Weights of a small transformer language model.
Size: width 384, 4 heads of 96 (1 for keys and values), MLP 1536 GELU, vocabulary 4096, 23.2M parameters.
Architecture: LayerNorm before each block, no biases in attention or MLP, tied embeddings, attention and MLP in parallel.
Training: a variant of Muon for these matrices, 464M tokens, 3542 steps.
MLP neurons of a small language model. Each row is named by its layer, matrix (up: input weights; down: output weights) and neuron, and shows model dimensions 32-223. Each number is 128 + 32 x the weight over its row's rms, rounded and kept within 0 to 255. Numbers have three digits each.
Before each neuron's rows, "fires before" lists the tokens most often just after its 100 highest values on Wikipedia text that the model never trained on; "fires on" lists the tokens most often at its 100 highest values on Wikipedia text that the model never trained on.

fires before: "9", "1", "0", "2", " York"
fires on: "1", " ", "2", " L", " New"
L9.up656:158161137076132091067142140101172118137121142144157186135116113100151082144139072174088122090103144142151121114111103126092143073197119102207133060159172095127115103116061198088194064149096158118172119124186141092129238125146167129103122126099154135162118152072144197113110114104152176107142082103090106126136187106177108141124112099132111202100149137153092175175125182115145141083151150117141138108117136097123122093097078086099146121068150150085168175165126151152162128134117131046124084091087165134113127152097175105128126161112124164119111159125172150104128135133111121083
L9.down656:181161171140155124138142088096138164136148153158154064078154092147074161124087167189098087216117117150121163165149106093151159151098167124113103175093155126120170128104146083115115148070140104141099190135074149189161102123106105115073123089113100064130165125169117106166170145149118180114125093137102220136115087123078180138150105111142164113182086106081124083106137095116176138114170176168134149159123147159115116105095169163148107158142115099146144151112090114089123157103132166186156169193167134111136079130168081142151086111139169112115142084126066115087155158149176138139

fires before: "1", "2", "4", "5", "3"
fires on: " "
L10.up1149:100098167141104147123085108174172152117077030156119154110115133095113140106121121050069144142109096108099039095163127119147128078129127155128131116161077141163167111142160152167177137135123174147166062117087154178202188117151177121130138135138148154125130170067080127202173122074158102075111146117132177116146181092173104152111097098191121119142118169193144077134152121107164120099132100110129100130102162136176097175195090184077124139122122141151136085125132185156188116061175083122094118158146125141085077116141074101191111175120102114144085130153180143131124163134139124126
L10.down1149:128113151133175145183120113133080105186147062038102154142151116104153128109194116113126116121133127130140171165103095143130127162121114128129118139086160112139183171089126132148157125152085137114193150106150112122103167112143177174216144120121101110122091124084107197135175075098116114169162109155113128115134092091097105167127131109128190175114129106108114084104131122179156056165109110164116121113109089137120091126092069174121164170130119187090139128159085142118148114136195087110153080135132125175115107153151167193073153142112071162122130135140150124098093158039130167158

fires before: " a", " the", " an", " \"", " in"
fires on: " as", ",", " became", " it", " be", " considered"
L9.up1134:127097087083079139126174174144110122055115140121120141141142130135165097152131125151098175184140132146146127106094081105108153110141164116122130167100112129106095169071123075154164139133112089191143126105154094135164137125095070131127188142123164151086118052111162142125114052053182111131138077144165160142104129101136123147054037147124118146128153150114118118110107055155132181149121099146095098123135126186125162108143147181151159168144143134152170152139094166074103106114146131118157138130067134117096135117119097103185189157150087110132091102147150148108154115083178105153
L9.down1134:129133119109136126112135177122163094095143152194083131049112138069109119146163136124125131097095154112114073094123131136109134120111107075147155148104130094117117128206129156121099061112097095103124144195133141102085169115134175116107112077152139123202115113140127085073105127081112092102149187171121120056124107112120113130134154125109155123151183114122130115146095144132153087123133120092144065090112123097152087108088151098160146097120124132070101123069107139120096201111121151146128143093146161134146097134068174148167082116072105149151127110122105197139147118206081085101

fires before: "1", "|", "2", "0", "5", "4"
fires on: " ", " |\n", "1"
L9.up744:105093147098123112122160171102112132120126111162163133135147096141125124142154075102100136112101066111200100139116172086066098112150137135113134145179154091193124083096102122190120113100140096128131108040105171190179142105087128159126122131119151137113161139112078174157178136116171141154107104125116109117106169197189149142173155087127104142112144118070140171125112114158137184122115067152099111167090114088100104144135109160145149139140085095128139088151072160122134078209146108135140187151103171107151189182153101122144123115124086107121098134121127134127115145134139135160
L9.down744:086136106093154178155116125120163155172163077161127088130136156099143193068118105118137120132082141073109162045110160145130170105126147109123148126161111167095174102134133147132135093190142152122136127169124071120121087116155189115108211111154164093074100153097154074162157101136089106108129123172131147140086147128127159118172136127108205161165149110130105124106092144139161165165171197103160079063165163137116122150099127167110083120143135140110160116194134101102149150138124132178168155113145137119142123163194095115157173117122128111138094079177189120148130084089147202124

fires before: "-", "|", "The", "G", "|---|---|\n"
fires on: "\n", "\n\n", " |\n", ")\n", " =\n\n", " ("
L9.up1508:141097114130145134126098180159132148108081185130102135126097197161185128175128162128129102137113096120120117161146083155143070214087211148120130136137088143161169159063181130159107078130099128126128174099116088156154095121093141230121114105139128076176104164177104112143134154100176177144145070113141112119155158151190152130141131202147135144173110100098189061080167131188140129178151112130160078065102157087122170173173134127139122110123093169127092149161142173132137098146049157181066130118109060112143135131080135165085132112178078190145159173184108120175136091132087103142
L9.down1508:154203145126189116115118082042074142133160084106079119094144086153119113130103099140167088158148146121161130122151185139174167132168089090132113078148130105080121095183100109107113147137155139220167137122124102051127148129097078073125146147085090178107111095123145165215124043130147114126160154183097142178135078114073209170150123110100100124198066143150124131193112162110133189149136115133108145139178123122153069107101118097096101105136169070149127122129054114046140089167161048140156105155121165148075108103162079169089116152085145050150138119091098126079119182123146098137

fires before: " a", " the", " an"
fires on: " as", " the", " became", ","
L9.up1034:204061069101082157164167095145152049089161124150129116101068141142126144134113116125153089145129146130133127086122106102126091074143137128109098176137093134159154166125129155113153101112139096164158094121123113148117156137168164161149126133084130170108115108158167131107141101174182099062140160129116095108096200155147129131092090120123061155185153157103120123089085136190139173114154056103056096085143079097133155115135089125177157146133127111103160164104181173140138178089119061161106137130127117145106150176054162157191103108191112119114090122149157090132113167138139178127
L9.down1034:045154150132120126139147162111113135145116126153185139152117120147195039189178158161090152151132155141149097155102146178121141091129116135116155148099183117108110114136113118082168121131101174091151164091100125126137122088098165099127125148168130037105111140121119148097077115064129131098159157152120112059122134100147153166144124089079205108064111103142181077136107148078136102105163128102077134161086124126151128117163145196110125203137134045135155147167119100062150099159099182117059173165098167097178087156193168118162116098091113160155105191129107109139121160167085058159

fires before: "2", "1"
fires on: " ", "–"
L9.up1422:098136117135094138120173104187161107138144187137157112124102077178157141144149108111120147157144117178127176157129153113065139072114153091075159162127138129162102100142155152132144109182141129137137167098154125116079185085125092189090143067130187056119131107107144161113138089117147102095099083112105091173078133121151140110150108137186153166092121164129127121119135190154203080153147145142175158125160149122132148136149143154108102119006140110146114121150120145173117177160073088092063140117127134141084073076083089078122101134130084155114077119135157171091185080070128191126
L9.down1422:159139158137104146175113094120134152104171061137110141126148146120099112105098137124070118114122120076133173161144187147137123171132138133168128106155116131128130111083157147196118113075076140155154092131146118115162081132147059103101090150122097186115133156134094111170050175078125135192123160100146206098132172153158118099122131181119122094136103108099156123197070103122099155145154138174153145104086083142169107089076115136128144142146168133096146114117124134102042104085123105113189119096123111130071124155126096144127068131141117100139144152101149127163094149195130126121

fires before: "2", "3", "5", "1", "0", "6"
fires on: " ", "0", "1", ",", "9", "5"
L10.up1328:088136096132187144105069112171126110090145183116125112135143154118205135154104155104163158101126116130133141150122126137115167108104149117154223137149107076058127116132080140143197172181160114126096141093112133095128117111150123191171102108142134175065126151124108117131167125166126156112118134108110104124125159113112156127140159156100119119133098145146164136061139136072180159108180149127054102102121127103128095088159099118107093090113149103123176159094106158116080041158074189110157158123107137153089117152160137125143093132128081151122117150074137197184143136116140105103
L10.down1328:117110155118151113123137118063157120140170118183147081104130140087130094162148082138129077113165154162127134168089064176144137153094180146153154157094172207081123167101137143088100142167170157176112158158079079089097137194161100147095143132165141188158155117153123145107136136111114108112133148117110163084185101095148111146154135157107084089082109097106158149151127115126150101129108103148122078147172172121164151147151141100134143141143100144116190135115135102137129102145120095102132131110105099172097100117164143114141148104169113166095133113119156142117107067156169087130

fires before: "2", "1", "u", "0"
fires on: "–", "0", " Ab", " ("
L10.up1439:117088111103116095141087110154119107081190170109174111092154142096115131109144167132060134076141128156163043129126107108127143127135154141158130118071176197080145167114114058094095134178154136124170138142159159102109141144127042123115118124099155133104125108157135112164072078115096158182131128159142174110116161164149140114166157140114134130154139143096155204092185125125114116163156142169148172050158134216101199112103066158144128115100109120079162148157118150136126144075121130163106122121162153153149137155120104059155105052174165113167179130123149148104129115147139181140
L10.down1439:127118125122119077115132127171112123158150129129135129196061142106144152153134134155120177191138134100113171107133147139153134116114138103131099140192104102118096107149091185171147171097140139149064122129077105124120111106133189117074106100116095129147123120117098110086163158116126159065181153137130049102114107108136107098111138129136158149163149151156091102156142167142124148114146131175097109152091117111134125132129173142172173169128196136117059144141118110149106186220163147105133139159134150138090140105146162184137135148125164115159086171199073105168130190142134076169

fires before: "0", "1", "2", "6", "+"
fires on: "0", "9", "2", " ", " UTC"
L9.up685:150145032067136104100100100127119057048165170105093151114095194159182091067140114074102102145185132144105131149176129147162102195179123150153125163106113135142095101137151150151128085099115169133120085144142100152091118080163109154108210130103067142135183150088137152148127172099168108149075127081145090101149157085141119132101104127133240183157190131141113153133126119134100107105130154121103155201099107161126108075051146122152161076132093102132121144113140140068080140112091104113148156072083111079092118128148149093172120181141089176185119105140209076129104160117089119145
L9.down685:096156140065114140190110132112154126089097095195122117113173186159148117103150147159104149145118107159148084089124105158052204149156196056140146078141150085159163206124184133089103086144152170117174125180136155181065140154149130106135136153151112175143092090119100093086169125141118100097143149152146157107136143062120177184089161165167113096186100148156167145138115178079090151133153117114125110111130135173099134141107109144138125123131132141183092119111133109103145084081122102164139107136184163118096185182158123098149165115097091168129123163168108157200159125156115080145

fires before: "1", "2", "4", "7", "3", "8"
fires on: " ", " ("
L9.up82:145126115176132133133138129176179105088075115108083129127123119121187113115146117110116092145176162102150076115137142130177121100124217049100112128148176122146110152170126176120156169119139105075096176101098178129089177110188121123155137157063177160086168121125146085145216093174113168153119103111166101137175176150053166126203149096104134072141121130123191150113206090083091129128090138132096141105167097169095137173121175117169139138089108083115119116111154142141125146180181109143168124097130154153111076173137116073138080097120085099195126131111149100149142153092135090139
L9.down82:065142206133080101078113139135083118139143131110131151139114106156125159103111118151139070180130133109148126110117149072185174115160132175135114157108141072074126094125146143167140112109128133101167152164192107066168135159080212156168120133129141111152143152108133149133180102114143114186123155175102150153099112088172110130099122103109140117063183131078070116116084158130134059084129125197106062139101159146146125157116096144160128161134117137106061116127107114120156117150114094178102103122136129116126141095053111184091060135154142137141116126145127161193118137139139196120

fires before: " ", "1", "2"
fires on: "|", " |", " ("
L9.up1316:107129133097115200151106148146146104082140147081145114144077084106081118170168107140153106148110111102090183121122103174182168097151127132149063114162136112139127137121133132117137128161102105162138074117119156154083087184120083134197094061115170122168163127178146096027079115121139095083139123155092180094174122090118140047160131143131145088159179116108123162147141142137203142098130074144129132098149133142132157095162073129202174091048110110073114131148154207146149154101177102124131079110156110134146117119146195118109040082137102126204138099110119138138098148154131115124
L9.down1316:155110146193137080148133136119093137139159118154116120138132158159112139099088168129121091152096117129184116141149143100116149133118138187117131130122144156126121121119094112158182121115149165116132146117160166111117195079112128142082135121180099104094094129119113143188157185088112200129131171071118103139135166148127135117106135115062164156108084094140121100132117118055092136100113214174130120141108075145162156112075166121069163107100154127201112122112112094108174127157083183180152152154060179129081167113068139132156145125106145158071105152137112099177110119055154134134

fires before: "0", "2", "3", "6", "5", "1"
fires on: "2", " sp"
L9.up144:098166104187073118128127153190142091124105148081077123099084144078183020150127082076080103130138168186091139137104139137145126110154098098122177163108143096065110086035139082171149092155083186176137146113159093115122145129146059132138119126093076125108141163112168162133094158147123120112132109099094128120127127099162038130093155104112109148161150164113163181086122078084151136090146135115148108170142145133100121118105162114107124097134107057132103090084159151067142120130114121125106157130060037127097166133152123130145152145168118163111142170095122104153120154130130095094
L9.down144:084127126124140095103127161109139153136150165086097203121105141191085145048117125131085129150107118175058146174127147167081163114131088105154118144105182093123125168089113124132131136131175123151055150161170125156178089186200089184141142218165120146116198123166142114095123124106190134157125094071154160102057199108143163135180170172108166147152168115189065120072059123115092137139142235109098116149102070109109156125143161070100135152098112200101206125125125159119064111118155109146101116154155150136158171121142157097106192114167142130176128097198130108136186117080115145119

fires before: "1", "2", "4", "5", "3", "7"
fires on: " ", "1", "ed"
L9.up241:144152100216190143146129162146088127102105103171124063118124082160141127136078172141165130163129098090161116124111196109127118160127176116120150133167154161202141066115118127095116121107155125110085119159149140142129183053115126120129078149116157176058126126104114127140119136127153161175166129188140131143127086104117092147092100108139120173085183151137189164115128110177118131125143141103065138090104128142149172123115074162137104193135115092060150131166143167140137088116106126167105190109127207190156099112120106170150139127082135112170081153106113159088167167173147129138
L9.down241:134091127079131161133142148132128092160158105130069115174190147108109209176123145124166127166122178091153110140109102143129103163144132126092138099114143127122144126092106154114122156117126137142168135071117114110119147114149124150125101050118116133028116109113083144124167137095153106102138138130170120136128124119107108111151119118162136141116162148147125160146189145102153102134128072208141119127109136103175093161132114156080122108173166127098172121126134088133097110095173138117143128065137134138071058165090138141077133121132122065187089080184151106120139132106129111146

fires before: "|", "|---|---|---|---|\n", "|---|---|---|---|---|\n", "-"
fires on: " |\n", "\n", "|---|---|---|---|---|\n", "-t"
L7.up949:121072106168132080132088156112159119140118116106095164149112117119119114079106109127160047198089072066117091137107140128058114114096119142122157163125139120128099137137096135167123162168167138146127167168148128172150153127146073105181168151126179147127131086134081089084109173112141176049136144141145146124232133107125111141156103169179055121108138162133134143060121154169196120111143157152140095124057194203130117159170102145115148066100088141132115135143118124095156105194171162148123146147150140078098206140167127148111139191123187184099126121043070073178144136165158145139
L7.down949:147081083092137125081128167105078171182098174116120167142183178142120120095109204090136110130140091139115191122154151104053149092165152087121092127230120171149114153169104105124108142109099148092187097156130151182124108129131145130137182166091126138123116131107100150097162122093135173161103094094091128078118171175081107137070100026133155077137098151126118123125158119124139172182096146091104172132120150112103079084127146115125158133129101147172124116127119141140098118124139184122088118050164123113155137138200099139095092087119141119189111131108097106151090094154111142087

fires before: "-", "|", " Votes"
fires on: "\n", " |\n", " |", " in"
L9.up1378:097121129141150127119121161130094172169122070156087183058121079171060114084133099125059132148162205130126112085132139156132163135112051126129159093148110129125159118134086050137077114116073174121195153108142130126166114128172158108106173117141170121140173083112114144183108146122126117091132131150117139159098143101145221114125094148137093116096084154133117090195119204173128110152166141219147124155121181062188099119111122148092120128085056162127192175115111140127145111104037177085136102129110116164139169183131093098086101104101161126180099148097141101137089113109110134158
L9.down1378:154114147152098159067192117131104083083111188091155089212124151081152120133158137113154155117086117154095132153159183109114115111149178099092064134107152148092131142214137151127143123154153189097119100170123098128081144146100098093144086131110092156106115122120132094092111093149153164167137154101104103115135122148102098114058125104113121195215157133109085139084126117106147200116115124017121085180106149191108171141107082119129155158127174072127075061207195124149105131189175154141119151165128128084118143173136145121135171139117068044118086078222110181071136078120134137147

fires before: "|", "-", "2", "a", "ast", "|---|---|---|---|---|---|\n"
fires on: " |\n", " re", " co", " ("
L10.up1300:137140142152146171164088135160107130090108085156089129102100133212130055152112146059123111155134128102144126153103097164095131126174163106123157071103171122126182156187157181184131161135159148149125093143138109151160136123107138154146160156075130097110106089150154173132108179127153099127124094112086112094093161146138128165118106127145132141136134126123180102168146160103164103086107097140158091096121157179137135161103123177117188189106123104121077119092133149092150131122165193098126032135116117131104176071111101102129203117176114085146117209089189098155127096073102094056
L10.down1300:074139143169105134102114183183118223151136133161091137188102089168125133153144119125159104152098114146149102138193117146155075157111081092162049143180075171107134106129098208098115111121107054088107148115093084105111143111142117062115088096169153162131146184119137168113155100117146123109118156135140072102159092109073105128124109143095075163108100118144169143191146166133021102156108159135131094095127123127099097061113119109149134121146089120101138124107172185098086070102131132164080174106102127147148156137100158102070101182116076149080050057165118198104131103156104093156

fires before: "0", "1", "i"
fires on: "0", "2", " Top"
L10.up933:052169045128157113101165081150131134053161164105124185128173124103109099133094147095083132101147134110135120137074081087144103095147138196136108141154113142119095134060153189177136133122132168103143156101140112144144116121086129128142129086106070125102161124122154147144142141176133057083112125155086142150158161059088142121138116134147189137110184162141064119148148104147116149136143103112160149148155048120082094135134136194142130120163087192125094140152060118132156170119096162077110126152053153108117170156190097119176067140180120112120137087120084146115070141151184158150
L10.down933:142104144125123153189111157155107150096125109103131076080110067153153133154142113157101095127155110155136156112191159139117094130123146122073127107179128133113149097110104100083094080151153072117089189117152164102134131148129120152128167137105143154162130045121114117101090140125104117148094137089133100191123148183126164106142176117143071113140127083122152068140082117066145080117182076156166098111112166109108197104187178060183124108128128145144090134133147117119134101143150096115131111088205137152092147113131120099172132188115154150129154145121105153128138145138106095101

fires before: "2", "1", "|"
fires on: "–", " ", "\n", " When", " |\n"
L9.up1093:145164127133124122096100137187200149130125144139074153131174105063089127152125090089087132111143167188088127126162157075130172121131136081146158167142147065207085147147142119114164092120116111198133136119122159136113113165150112131143177072123145152086155145110110129161135127136148096127107088141124126085199145167108113131186109106121128150112116103139102136134136210155179118058161132097184168142170125127147127106142105116141129113120078107106068119141136201127094134162099099113150085112101153088115078213168166156116083139090088113112159142072126110069087158100142095156
L9.down1093:138146153097040120160139132144159114160137093107182119121071135097172146122161140162130092160116124137184125158055099178087149155143139136120095156131183167060209105103103127152129119159171089108106117090085153145137136108138136101128070107096137109140139136124180143100100164143100130124155112156124159083105101122124102113112134151125061200091108163123147113198117117065087131195137142150139149119085104112126105144118136128140088094138155105140142089116153191152122127096147090092126119159115143205168124067123059137097175126141164145137108106139075104068145126140146076114

fires before: "-", "The", "|", "==="
fires on: "\n", "==\n", ".\n", "==\n\n", " ==\n"
L9.up168:124133074146109096084118076167125146097139134103096177117118126105060132108160113129100135171156124071123139160133090071105094067155152099147132155101172155187135138072111161103098135139112128149096156117158066171115168161143116196112149107120129125136146140112115182125144082120151132070096117069124069158162144142148180125108157076189061124118138188103102165130131128165133114148177130132125126096131141124180115154117129141172100099073123183113158126179085105131178147137126084151154186143098162132124114115136147099089140146146132083130103142116100097173101078128068082140
L9.down168:169112125089174183128152147109101131090244139068139185139101101114147139152130179105144111109141118136122130141132156182136219157108099103078094114157114077097146134189168100173156100149103174132119125102153203138140138145114169119135096131077180122128136102137094075097111138123106123153118105183043101122092144116128116162188135136049169097130114099128118090152095139048148130096116126154180152128132133096143123091138150117101150137146109148121042131149148157113121106162180050199121083096109131119114111109096130154115092087103138117125184219099092131069085173116168167190

fires before: "|", "-", "1"
fires on: " |\n", "−", "ol", "\n"
L9.up303:135173064147168103143094140179153089141123180147157148109098138108071134129152116109125147166153104128155152168152156111157153078153157130107151116142116145113078140092152151153133145185110097171099109122119184077114121134149120135120075086211149077147156106191137114125149108118123154100107073112176177144107130126157151116094138142186125196092164140082102118096123141058135104142135105185130122120103197148084165094105170136118106111109095130075153168122107157122087119093129070128164108204093107160167108103095179105116103162120148223122086132072091149137140158100087144176
L9.down303:161082142079082156222114135119064160163120078118103171164078109105128071124151175120073128162127187117111095083064118124055162128115109122174121140175161166099159166118126091092196111109152147082106139116154081152112118159116158172151140146140114140139150161103124151119125169133169117152118085064092112136127166145055190101124133143125104077137047119149158120208132116145115162135088153111143213102123143087191104132142118134059151138118116102125110105178119122148154124118122166047112098146133098175076136146179157109179102110120112084140135092134131106082091177174126118004

fires before: "-", "|"
fires on: " |\n", "\n", "==", ")\n", "|---|---|---|---|\n", " its"
L9.up649:167101083184150159150120125143134148127147177173144146085101145170162223150117186158112117141124133088102108135088076155073088144126108147083122133144165143130115108133199113188116138100084131111080105095138135150134203069150140128112171029119121136097116112129085123150176156110163126172110103138082129064128156131136144193083037079136135124112158155161116168126165160117128127094121080127119125082159144134150073153118171109155148145136111101148152094129087126084146108170148171134087107179101192157056125122146098150129074107158098126113072125178092147124141121139127124119
L9.down649:113145124086120130158070135183148130097084145179118140148139094172217121145165160139127119086093125124128162161101122146106152125172159119092117095085161139112126117182077157156177176100094096178143124125141142074097126180116101153144125141133083142138179116152122092067144101136167084116159079132200135105165117138147149045118150163049127096126136162123088103106093085096131142087108146124138078145128104048114136133106118180149133167145115122174170097123133065165143166134078162117179093128144142146145127134130097149154108145152119106156117129127112147123145130093139172157

fires before: "-", "|"
fires on: "\n", " |\n", ")\n"
L9.up1226:114129113082207104134074153195139208129121156136161116088101108108094165162182158164126042150081090125156119124157143145178157212175099164136103090137138169185154145199116099127110146139104109139067164094160184189098111114096085105166107081181116114170142108196140136165101120084153124124113147145156161079122087156129216192125145164113111105126134153176146089095150134074139159157120143163094121096094156108093119106171163110165131106122128118159157063086110142144082091131099087163163120072122142119101149139141117144058074082103105129149063165142107099159100101104088124081
L9.down1226:166144087113133152131051149134148162129119078094121137122134086108158143143149125106125102160087115134133111130140140156127137196129098132108102079143091153059147140179150138148107099188141129053126094130167093125095099114090065084130102071060134169113103122133154121151126153077150114130142058126119059129060184152095138065146150154108133138145106070107132097163136208072136162137133124191171096088067118126123080151121156172120108072158068141149137058084077127146110076128136105182134096103086142169126109175112085098086122081094111063120090120116140136169121139100111008139

fires before: "|", "-", " |\n"
fires on: " |\n", "4", ")\n"
L10.up258:147178142107137082130078135179081163104118136128149188144184119142108134140118044126057132198122073150123077167103104134073139090122111073129122124113152151163124123059102137164117130116133123139128088130131178081144175194080131094170148126092131106155120109184154179105064140113130078109165092138127083083138195120121164140112135129131127110093139117088129108024088139170115143143131086143175110130145109194124162141123119145115189118162192079135110121145118180130099130125130090098157200101084087092101079118061119138102134141079107120166124074146165163113049089120123120113
L10.down258:155087140162115097210093089135154112165161105110114104110084089044119178113140172078162140129083164084167131136039142125147081216099075141157152164135115083175158181160132091093155101162140163127120109127145133146111028112115111114175038154062130106138098077089099142103101054174160073109014136169165122147069124115088112109148131107110145113155111110158133106132102145135166136131101175131104141123104113104118089147099133159158108152126103139092126053103134140152133156155102133107129127128138163132151144114153158062177121073147137172172102101079102113109155100113122073105

fires before: "1", "2", "is", "4"
fires on: " ", " (", "oph", "-g"
L10.up606:147151192138108098116125098185104094114137106100137148148140104127179125126158075138174124158089118175171082065094141083113201130130124171166106170094153114106118174100113149154157145182114135125193102127118130131140185048185143096143159074160117130171113126122163137119098097163137163122123137111155153125146180143150122095135087088132176072131170201066086156075166145107074127104114093147140160138151132121145177170158126192136172144106170089170143080117163163129122121134131159151133123139130141143095089075177085096166138109097103135169081088129139097105155136133130149095
L10.down606:105179089097081085114127136136168176175165099137149125159089131132085213122097049087092057121121150142149191143137102119170109073074168104113160130162129159102100105115165109098142122183139191096127127137127117070164148154117102092118113112128118118158153116075136144139098183110103146125150146052077180128135099110093088113097177152140087143113131121127121091177109157138174102091151151209131178056118098209109143119095108161156136134174105138141126139115091097073104140132142119129133090088111115141219108101110108131122065154138082043163081121134125139131114138132078126161

fires before: "1", "2", "3", "5", "4"
fires on: " "
L10.up631:104125048199104140105091145148098145124098084134152164138136084109091062114162094101112082174153088091115071128176173147168078130106193153159123174138176096123175173157122155091136085081129113121115165074147168106141194120156164124130101159103083165148132100117090126105128045131132149094085110118107133157105114121189128107115109122104148122129119146117213176150102078104103140093103158095093056126080174210089188086142166154112084133159127114092152089094105158109129184142159153060090106139191186161136159073135135128095108129056107106130150155122116127169070104155127152160
L10.down631:159109162093108139113118055085184115128183104115129121095134091102134141165074189187156137118147152142146137112189140149124128122152114106122131123140148115117142106142170164184124110133106173113119120143129090174077136148144128134175130105097164107102162141130090143157155117148104117181235135168116127107058104170199130133103107071084137151123132130172112066053143099054106110094137158156210071146121154127140113108127107103134148167131131190125089110131147087179108130133154137176128156132145111127161199108162157103075126169140085191131133109131104134157153117127120083111

fires before: " ", "-", "1"
fires on: "\n", " B", "|", ",", " |", " ("
L9.up1260:132082134142186091132097089188094098159091105122079128086129176135118138180132119136174109091116074114132077150173124146125144152142098094157164123146183156182122179126124117148138117118115109115135170159116132082116120112134128132147116103142167161098136111140137176193124127197101157195088149140113131098099152191131103155128086084140095200094142143154136083137163140113113075135094133106138074091155104138164071134145097112140183096075125176251104134108110163181132079125108124186158122104126085142045137165134159097136099133174123105141107166100080146155092127104142133061
L9.down1260:148118106095131129152155144122096096111223146128153091126073079085138100118167107150139122105188129153078172159159125168182144090109166187134114166119101085175087067172162130145069146156146205114088111130119164096151064201059127139056109138110150105112190154152101163132110084095136080123163183097147143085204117147134123119170150155121139134148128137203146148119166155142104102108130097151117130130146126046110155133087131189138095086093073123137120124191137119131102106193138141130100064139088131140097167124159155159118129085097144082062086100143153125183129098122107138142

fires before: "-", "ing", "|"
fires on: ")\n", "\n", " |\n", " El", " Re", " call"
L9.up22:172159106175137135155170147106103122174147128095181121098171114123160095146137170084127094114129066175137105136106055137077171136110125185150157188100087155118061122136150178203085086054083179104125120115097106133101165131159121190142100108117175098118118182101174153141125167100128097100185120156133122126097084129175175093141116156151141156148133140087126123068146163204049135136148124104164102125071138139132120151144149165071121119058101118167095106092134173159112136163081096133146119115077110103123143164160139121097158186127077076179115177136144156136138104113146116172
L9.down22:125148119177167140109106109207138120152119093082122133151112110142191168093137100132114116134081157141118116104137198107142073131115116178137117135124120125130165198132088110111119184125129097191134133113113117094110091126128112125192175143128103141087132158168097150114128127118204160152140190111136075168160106146111122133156159158136141143130095065146154067154099093137154064133129212113061137169188079095169114101170126138168111149161130118144167050089121141143107160110179162110143133103169087181113112133089199126124134089160120104106035159107108058172126122098151172132

fires before: "0", "1", "2", "5", "4", "6"
fires on: "2", "8", "4", "6", "1", "7"
L10.up69:133168138149109103129187127085150122072151151132124167066144123151104114126112130164182143184130182128151136120104172136051141154158082138135171139120086167149155106129098116191137129052136190042126092147097065118075148106161109094132113189182120179123116188124111084085120132130121131180121101163148151135168148072161163104152157133143134111107115102144086093127132076124144112166105123129073134119147152092147125114105146126139157081174082066100134150084097162129027154172121138106131158099126126095129114142178159191182100110093044100115179129154120154115119081164148114120
L10.down69:142093164103110178147102064083120118135147175181190139145077145130183118101189186144065096145087123097102107141132139095106155109107164130182115117130090105152078134105099143118101176165140114132101144145103052129096087200154109145171143117161069190148156133108166120116207118125092148153117121145143102115120109130125130153181198129085064115129114111099123104070089110074067090090153108139130163129095123103149069095110136139158119128180134123155155139081131154118200096097111100096109093096126119124108151088070163074167100106134096100138111099137139146085142076123091143137